Weights of a small GPT-style language model, trained from scratch on English Wikipedia.
Size: 16 layers, width 160, 2 heads of 64 (1 for keys and values), 5.29M parameters.
MLP neurons of a small language model. Each row is named by its layer, matrix (down: output weights) and neuron, and shows model dimensions 32-159. Each number is 50 + 15 x the weight over its row's rms, rounded and kept within 0 to 99. A neuron's up and down rows have the sign that makes its largest values positive.
A block is one neuron, or neurons of one layer that tend to fire together. Before each block is what it responds to, as a language model described it from the Wikipedia text at the highest values.

Description: Section heading markers. Opening == of a new wiki section heading after a paragraph break (==History==, == Legacy ==); weakly, first pieces of split words (ac-res, gu-itarist).
L3.down9:20 34 46 27 72 45 39 62 38 52 65 52 84 00 50 57 59 60 79 33 56 38 54 86 63 62 59 49 44 61 72 47 57 48 58 46 29 58 54 49 32 39 64 64 64 64 56 71 48 52 31 17 30 37 34 50 53 53 39 30 45 41 46 59 53 45 50 55 36 48 83 58 37 40 72 56 54 53 28 52 54 52 45 35 64 51 56 57 54 57 52 28 48 34 31 49 57 36 43 35 65 81 30 47 72 42 84 20 45 61 45 47 14 67 42 50 55 50 53 61 43 70 45 61 44 63 60 44
L3.down44:55 81 32 55 44 82 61 60 72 51 42 35 38 44 65 53 31 45 44 57 53 62 61 11 58 90 66 49 22 54 49 44 49 25 21 73 60 48 56 35 50 58 60 70 54 25 45 49 35 63 63 49 65 56 78 43 25 45 60 59 58 21 62 29 73 54 57 95 53 55 54 57 68 66 63 64 53 34 44 48 48 64 42 59 34 24 29 40 29 51 34 42 45 54 38 67 48 34 48 61 52 37 69 37 48 47 37 42 61 37 64 40 69 77 44 52 48 40 60 53 35 41 54 50 72 16 57 43
L3.down131:42 34 38 51 44 50 48 68 59 64 71 46 75 28 44 65 30 48 54 51 65 49 68 85 30 57 54 51 70 46 61 66 53 54 26 59 50 36 31 40 48 57 46 29 50 16 48 58 56 77 46 74 28 38 59 50 49 71 50 23 69 25 46 42 39 55 43 72 39 55 66 32 46 34 43 61 43 49 93 64 44 69 82 49 53 60 65 29 49 22 23 51 39 33 28 53 55 43 61 38 69 50 71 40 35 48 39 18 69 38 29 46 25 41 49 46 39 47 71 61 38 53 36 52 28 50 58 53
L3.down160:54 54 46 29 36 54 45 39 46 60 68 54 27 25 59 84 15 38 59 47 63 40 60 35 36 49 48 72 52 55 51 56 54 34 41 52 38 61 60 21 34 50 42 39 44 14 24 71 41 45 71 36 55 47 86 78 41 40 46 58 46 53 60 43 39 75 40 59 65 37 46 57 53 19 92 49 83 65 28 50 29 63 47 54 50 32 61 57 61 60 50 48 35 56 69 48 63 32 43 72 65 57 58 53 55 61 52 50 56 40 19 32 55 53 53 34 31 49 53 65 49 55 46 32 17 40 63 56
L3.down166:53 72 51 45 41 59 51 75 63 55 58 61 27 84 75 61 80 58 53 49 64 34 67 32 43 56 56 51 51 77 48 66 56 66 62 68 47 52 75 41 42 61 67 42 51 35 79 73 46 37 75 56 58 53 36 36 78 45 44 96 41 63 52 68 44 55 52 50 64 53 52 56 48 39 48 71 34 55 43 31 32 24 66 58 57 55 48 51 41 47 39 62 26 50 48 46 43 39 14 45 46 54 54 41 48 55 43 39 50 69 18 16 54 44 66 63 67 36 38 41 57 29 85 42 45 89 63 24
L3.down238:64 66 49 39 53 57 31 30 73 52 45 65 55 28 24 49 33 49 17 61 68 40 73 05 28 56 41 34 74 79 59 48 79 82 71 30 35 63 41 64 34 67 44 67 32 41 48 38 50 42 35 64 59 61 91 20 68 62 47 33 34 52 61 63 48 70 66 39 30 34 61 51 59 44 74 50 47 37 53 71 33 66 27 52 59 58 45 61 58 88 44 53 49 17 54 53 58 51 36 51 44 53 37 52 40 45 34 78 45 46 58 39 60 46 44 50 63 41 61 46 39 38 45 55 58 52 29 80
L3.down262:40 22 26 36 25 55 66 31 39 45 46 65 44 59 37 41 57 55 55 78 44 48 33 41 43 55 31 71 69 51 51 44 74 55 55 30 62 53 37 54 55 52 55 33 61 51 70 63 32 66 56 59 49 35 22 59 38 71 61 50 52 23 50 34 38 44 64 33 59 59 31 32 57 61 74 69 53 47 26 70 34 39 44 52 63 65 29 72 57 52 33 66 68 52 31 44 41 68 60 50 67 56 65 74 44 59 62 36 50 60 47 64 69 68 66 43 53 57 64 34 73 61 65 65 25 51 27 59
L3.down294:46 49 32 30 59 33 63 71 81 37 27 48 69 13 56 37 61 54 42 54 62 22 31 49 57 52 71 65 48 90 64 69 48 61 45 31 65 69 54 15 56 23 48 29 61 58 68 78 40 50 51 51 41 47 34 66 42 32 31 51 30 13 41 40 71 38 67 62 36 47 68 52 39 22 48 45 51 33 29 29 27 50 50 63 62 72 41 43 29 56 46 25 40 63 38 49 56 62 47 37 72 46 55 54 82 50 62 24 56 56 44 65 55 66 75 50 38 36 51 71 39 56 56 43 41 41 37 54

Description: Noun-completing word endings. Final word pieces that complete a head noun, often inside institutional or compound names, such as hosp-ital, fac-ility, Develop-ment, power station.
L7.down15:51 45 52 31 55 45 40 53 44 62 43 53 79 45 51 67 43 56 41 41 76 33 48 10 50 56 58 37 46 41 39 41 64 35 37 72 54 25 39 65 60 23 12 30 29 53 47 53 81 49 67 38 77 44 38 69 66 60 53 69 34 28 39 46 40 62 31 47 28 78 73 83 41 49 55 28 60 28 59 54 72 42 53 29 52 45 33 68 54 83 67 21 64 51 42 43 67 37 40 60 36 58 44 54 22 50 54 80 42 45 17 65 42 53 67 31 56 44 60 49 36 51 61 12 43 61 50 37
L7.down100:31 66 45 35 58 56 53 51 53 19 57 65 64 29 60 43 56 49 60 40 53 50 51 52 24 78 25 38 58 56 41 45 49 64 52 63 32 20 66 51 52 66 80 51 33 48 60 67 41 41 35 39 46 82 43 72 73 32 79 50 60 43 72 35 68 66 42 32 54 50 77 52 41 23 34 69 63 57 46 46 28 34 41 34 57 43 52 47 53 34 74 68 52 52 45 62 42 26 45 32 55 42 41 56 36 61 46 37 53 31 71 80 81 31 62 58 55 15 39 49 34 60 32 71 74 71 60 44
L7.down114:61 34 23 66 52 31 48 60 36 42 64 54 42 49 57 35 29 43 49 42 53 65 54 11 39 51 38 55 37 60 46 54 61 59 59 11 52 44 64 47 36 69 39 42 07 69 01 42 50 39 21 60 46 45 28 16 29 28 44 46 69 52 34 44 73 58 66 68 64 65 78 36 32 63 55 25 85 36 42 49 30 59 72 61 36 18 42 43 45 77 48 45 60 56 51 48 45 39 46 52 68 53 60 38 32 46 52 49 42 65 48 58 39 72 56 52 40 65 47 70 60 76 47 43 54 41 49 57
L7.down158:47 52 36 77 60 64 58 41 67 56 47 66 41 46 48 42 59 54 39 80 32 33 51 00 42 57 36 49 60 39 54 60 74 42 41 39 33 52 63 55 55 64 49 46 68 58 45 56 44 53 21 09 45 39 26 45 66 53 46 60 64 29 64 38 67 45 41 64 21 32 60 48 71 77 60 56 59 28 57 56 71 39 57 53 77 41 57 72 76 76 55 35 75 53 57 48 23 36 46 41 49 40 43 50 34 47 61 63 73 92 40 52 38 57 47 56 49 67 23 34 45 45 43 54 12 34 63 45
L7.down243:74 65 85 61 52 49 47 54 46 62 33 56 73 74 48 63 51 74 39 37 33 28 58 33 52 31 43 69 67 65 44 50 48 63 35 78 36 24 52 60 51 76 60 28 37 36 56 57 51 41 49 61 48 60 37 24 39 48 56 32 65 35 28 45 61 56 44 34 38 67 55 80 35 58 27 74 73 41 50 48 56 76 38 59 85 34 54 71 52 51 52 88 44 54 50 37 53 75 36 37 36 36 65 55 20 46 33 27 37 42 66 38 65 26 21 29 51 57 48 79 44 55 27 46 46 75 47 65
L7.down320:75 54 53 79 46 39 68 51 43 58 43 54 66 63 74 72 37 35 32 55 30 21 43 13 31 21 48 40 57 43 36 99 34 50 26 57 36 27 53 48 43 38 32 39 61 59 70 32 43 39 48 44 34 40 35 38 64 42 43 46 56 31 52 45 81 42 42 41 45 65 32 33 50 66 48 35 59 28 69 14 57 65 59 44 41 45 39 48 52 59 20 78 49 60 45 43 61 47 55 71 42 67 62 59 65 65 32 24 62 47 64 69 50 53 45 78 41 55 62 36 48 45 54 76 72 64 58 55
L7.down411:80 37 35 69 44 00 25 39 50 37 26 56 50 62 43 68 26 71 35 72 66 24 55 43 45 51 52 46 48 53 72 60 49 28 48 54 78 12 68 49 49 41 60 66 36 53 54 57 20 63 65 52 54 70 29 45 49 21 66 57 43 37 65 55 40 60 41 37 53 34 83 72 06 56 37 48 45 32 55 37 66 71 53 51 50 72 44 35 51 23 52 54 62 39 60 30 64 20 50 64 58 33 70 48 26 32 46 45 53 62 42 65 47 38 46 47 49 37 42 43 43 30 45 44 36 47 68 41
L7.down433:72 65 16 75 39 69 34 61 17 39 57 64 75 45 55 35 71 74 52 45 29 57 76 11 50 42 62 36 52 21 54 81 47 61 71 41 53 65 24 46 46 38 79 43 59 68 29 48 47 56 55 43 52 52 38 42 61 53 73 41 50 37 16 59 39 48 52 37 56 57 43 56 43 48 37 43 45 34 34 46 56 40 40 64 63 23 34 47 40 29 61 64 31 63 30 49 64 49 46 62 44 49 59 62 78 57 44 32 52 85 65 64 70 62 51 45 62 37 47 48 75 60 64 34 77 69 67 75

Description: Section heading markers. Opening wiki heading markers (==, ===, ====) at line start after a paragraph break, plus some opening quote marks before titles.
L2.down374:59 54 36 45 75 51 55 56 69 71 33 30 39 41 50 45 41 58 26 48 58 26 55 02 48 53 50 62 31 55 44 35 49 60 66 58 51 54 79 61 56 61 46 44 25 51 47 56 55 44 46 70 55 28 32 61 56 42 32 54 44 28 30 41 48 69 66 55 52 53 51 59 53 52 67 47 65 41 35 41 31 78 61 78 48 48 42 28 53 62 47 64 34 52 44 46 69 69 44 39 70 26 46 34 36 43 47 47 49 30 36 66 58 74 57 15 60 40 56 41 47 43 48 50 60 66 48 44

Description: Section-heading markers. Opening "==" markers of Wikipedia section headings after a paragraph break, plus "ebsite" in infobox "Website:" lines and scattered mid-word pieces.
L7.down40:29 67 57 36 65 60 43 63 37 50 60 47 58 77 32 44 78 55 52 39 49 61 71 99 52 26 34 58 50 41 32 65 42 49 46 60 44 38 37 40 69 56 43 45 42 56 46 72 55 42 54 66 73 58 71 46 33 58 43 36 52 39 51 56 51 39 43 54 67 58 48 64 28 59 50 56 56 09 85 10 57 49 66 47 51 81 48 41 44 25 73 40 45 57 66 69 64 27 39 50 33 47 49 61 41 63 69 24 50 48 22 70 50 34 71 69 59 31 64 52 40 53 32 59 40 61 39 54
L7.down41:81 58 24 47 55 61 33 31 55 70 23 65 35 41 70 54 48 52 37 42 62 37 44 68 48 33 48 56 43 32 51 43 42 52 55 65 64 48 69 61 41 45 64 62 32 67 44 35 56 71 59 41 45 17 37 44 44 44 53 25 61 63 62 35 58 46 47 47 52 74 34 74 47 54 86 70 50 46 78 47 59 49 46 47 10 59 78 81 45 29 43 99 48 37 50 66 43 70 53 35 18 61 44 62 66 63 64 52 17 42 74 44 54 69 37 55 58 65 27 79 65 42 63 45 51 34 44 55
L7.down44:38 37 44 36 53 63 66 76 38 61 53 69 20 22 54 85 70 87 56 47 52 60 70 55 43 49 62 50 74 81 51 40 80 62 48 38 67 53 39 65 68 60 38 47 70 47 53 48 71 44 60 58 23 32 50 45 25 38 76 54 45 59 60 31 65 47 42 54 57 56 39 42 52 49 68 56 59 41 54 79 43 57 55 52 37 72 59 55 48 68 44 34 64 75 46 58 37 33 40 57 74 60 68 70 31 76 54 30 24 38 30 56 48 53 75 57 38 71 73 41 69 66 35 49 41 21 53 46
L7.down66:55 42 66 26 66 35 60 51 49 50 55 45 38 42 74 49 64 57 48 54 27 28 58 37 74 41 55 36 43 40 53 72 42 41 55 52 54 25 48 50 47 49 57 40 41 49 37 50 54 25 63 70 58 25 53 79 60 39 32 55 63 72 57 60 68 70 49 56 44 28 23 68 62 30 41 56 36 01 39 47 46 53 55 51 32 49 29 53 53 62 25 61 42 15 51 60 53 65 83 54 66 19 70 57 61 35 23 57 53 42 74 75 60 42 33 51 57 52 51 71 52 68 33 77 28 38 53 49
L7.down194:28 43 50 34 51 29 60 37 46 45 51 18 45 40 48 62 49 31 42 59 62 30 39 61 46 38 28 77 53 52 58 26 68 51 50 44 52 64 43 55 59 69 60 50 47 46 40 74 56 50 55 39 58 44 49 52 45 39 53 36 40 75 55 63 62 41 50 36 50 54 59 55 80 57 38 21 75 49 46 49 24 38 48 42 54 44 50 55 51 55 72 60 85 59 76 35 72 37 64 48 51 46 51 43 57 42 74 54 72 58 57 53 43 58 48 42 31 71 51 49 63 29 34 58 63 46 10 77
L7.down221:37 49 56 64 40 48 32 05 38 43 37 24 43 10 39 35 47 42 45 35 73 35 28 98 51 52 54 47 60 65 27 37 30 72 54 34 46 43 53 49 68 47 51 32 45 29 52 53 42 53 88 45 60 48 19 53 40 50 33 62 53 50 49 64 39 39 54 63 56 16 38 44 44 44 40 59 48 14 43 42 47 40 69 47 53 38 41 24 41 59 60 34 66 36 48 34 76 37 54 46 62 47 49 26 44 52 66 43 44 58 18 46 57 56 52 61 50 38 36 60 45 53 63 54 41 61 56 60
L7.down354:26 58 38 45 34 16 42 34 44 33 25 55 18 35 36 40 57 53 29 44 47 43 59 59 52 53 54 42 48 50 59 62 58 25 48 48 52 75 43 20 37 56 71 39 69 38 40 45 69 17 56 67 40 51 31 27 60 60 73 47 27 53 60 49 60 77 59 54 41 15 62 61 52 41 61 45 67 39 72 58 24 46 49 47 52 56 71 55 67 45 42 59 31 68 57 45 56 86 31 75 81 22 36 49 65 41 46 49 61 68 62 55 78 46 76 51 64 41 50 70 54 65 81 24 63 61 35 28
L7.down420:67 43 33 40 63 58 32 76 59 36 42 52 44 28 59 52 69 42 51 70 52 26 48 00 67 68 55 80 30 63 53 49 48 43 42 38 64 56 39 36 66 36 45 45 50 51 58 35 25 67 37 50 41 44 25 55 43 50 43 39 44 50 26 32 63 62 59 35 60 45 38 33 58 37 43 50 49 38 24 42 47 55 30 59 48 59 57 55 36 70 78 40 42 66 44 39 25 69 30 33 69 41 66 42 57 44 47 52 41 65 40 64 62 55 46 43 52 53 35 46 47 44 46 42 38 62 34 62

Description: Word-continuation fragments. Second piece of a word split after a short first fragment, strongest on ″N in latitude coordinates, also ZIP c-ode, U-TC, h-or-a.
L3.down23:47 26 58 62 34 54 47 68 43 73 59 71 10 64 62 63 30 54 65 68 59 65 56 00 37 26 68 60 46 64 38 61 41 60 48 35 45 41 53 47 60 39 43 55 34 39 48 54 47 25 77 60 44 65 40 60 28 58 66 55 51 35 76 46 62 35 50 18 62 45 58 47 38 59 23 56 61 35 17 23 62 60 48 40 58 60 53 44 40 37 52 66 44 33 88 41 58 53 55 61 45 57 28 66 44 37 55 39 51 23 44 68 59 68 80 50 45 34 72 39 34 32 41 67 39 70 53 50
L3.down29:63 56 34 60 45 51 72 55 53 86 59 55 52 45 36 50 50 55 41 27 40 37 41 51 59 24 37 42 75 94 60 45 53 45 51 25 63 57 63 54 46 46 34 73 48 50 49 29 37 54 65 77 47 43 53 40 46 57 87 53 52 34 44 47 75 31 44 52 38 47 28 54 48 51 53 66 62 38 43 50 71 09 44 59 53 60 40 35 59 61 69 35 37 38 45 57 50 65 43 93 56 74 64 40 17 54 64 42 51 59 35 53 58 44 61 62 58 35 55 70 60 50 74 42 49 18 31 32
L3.down37:36 67 55 51 23 44 42 58 49 49 39 58 23 34 64 54 31 63 63 53 53 39 57 72 71 65 70 56 50 35 53 64 77 38 46 42 41 48 57 46 43 62 38 39 62 52 66 44 56 67 68 55 50 32 53 58 47 65 65 42 32 65 50 80 43 62 62 25 61 59 28 22 53 54 42 70 55 66 48 51 42 30 65 48 68 39 55 41 60 37 29 70 35 40 88 54 68 34 56 48 51 60 55 63 31 75 57 60 69 66 36 64 58 52 53 46 49 37 42 45 41 34 31 53 75 79 75 50
L3.down85:17 35 43 47 61 52 62 54 37 68 57 38 84 42 37 58 74 49 53 55 53 52 37 14 40 40 64 33 35 49 31 83 28 39 50 56 29 42 55 39 63 23 46 71 52 71 53 62 43 64 63 76 61 82 47 43 36 39 71 72 41 48 50 40 52 54 43 35 59 69 29 31 68 57 64 48 54 47 53 66 41 14 53 67 69 43 63 33 36 59 75 49 45 40 76 32 41 25 81 57 21 51 26 31 39 27 56 54 42 51 46 50 34 57 76 64 24 36 63 55 28 32 48 46 57 60 37 38
L3.down138:46 39 67 68 55 41 39 32 44 46 34 25 76 61 56 55 56 46 53 60 34 43 53 62 49 44 45 44 36 44 66 30 71 39 22 48 51 34 11 44 50 73 42 72 45 63 48 28 60 79 65 53 42 48 51 45 32 59 55 16 55 47 49 29 72 51 37 78 43 36 22 71 44 51 56 60 45 46 18 40 53 63 33 49 34 65 51 53 69 56 41 45 66 50 77 42 53 64 36 49 56 50 43 51 22 72 45 51 67 38 53 65 67 62 65 15 61 28 31 44 43 46 38 87 50 36 33 50
L3.down307:47 99 64 60 41 77 35 53 56 43 38 68 18 32 67 65 64 36 51 32 65 55 21 30 31 52 66 50 39 36 54 39 45 46 58 67 76 36 45 51 50 38 74 27 57 15 73 28 53 46 72 47 56 74 56 46 47 31 63 49 65 72 53 43 71 36 55 53 39 27 56 55 51 48 64 42 42 58 42 49 45 40 46 60 55 23 46 65 23 46 38 56 73 52 36 39 46 40 49 38 33 34 52 59 53 99 48 32 54 47 49 40 60 49 39 64 49 34 46 57 46 33 33 33 51 34 47 31
L3.down380:50 75 52 29 67 66 47 50 56 57 38 55 49 45 43 21 49 51 42 42 47 22 64 35 78 43 44 29 54 61 31 46 21 44 59 77 68 31 17 39 52 43 63 52 27 37 83 50 73 33 39 49 61 58 84 36 59 52 24 47 57 38 59 43 40 35 35 49 39 18 36 47 55 49 33 96 35 71 70 44 51 44 56 57 57 61 64 08 71 83 40 51 30 45 31 58 38 62 25 60 60 57 50 63 74 45 59 49 64 44 57 59 66 62 37 68 39 40 52 34 54 66 47 56 47 43 64 62
L3.down430:50 48 60 41 58 77 30 41 61 60 34 35 53 75 37 39 52 56 30 30 84 48 34 33 53 50 49 55 52 59 31 35 58 50 35 33 31 31 61 49 48 25 64 74 46 62 52 51 49 44 54 67 71 53 52 36 53 53 63 42 71 49 71 47 52 39 46 61 68 32 65 21 64 50 35 35 73 18 56 35 67 76 63 59 67 29 43 54 50 41 78 76 65 87 52 55 35 79 53 49 51 65 28 64 51 59 48 63 34 76 21 72 47 23 62 44 19 49 73 58 23 43 50 55 20 54 39 52

Description: Noun-forming suffix pieces. Final word pieces completing abstract nouns, such as -ulation, -acy, -ity, -ence, -ature, -duction, often in headings or before "of", plus some word-initial fragments like ass, tri.
L2.down106:53 70 61 64 37 50 45 56 56 64 28 30 59 48 48 43 32 44 64 41 51 61 51 39 55 40 46 41 68 36 42 48 49 41 48 42 46 42 13 40 21 59 46 63 79 32 60 47 76 53 49 55 54 49 44 48 61 66 60 23 25 34 27 70 15 66 47 62 46 49 76 70 51 56 82 62 29 49 57 25 49 38 60 66 44 62 56 32 63 44 63 79 57 47 59 45 57 41 48 52 64 56 50 48 30 75 48 46 71 56 62 52 67 34 75 42 53 55 41 32 42 57 66 68 51 98 55 21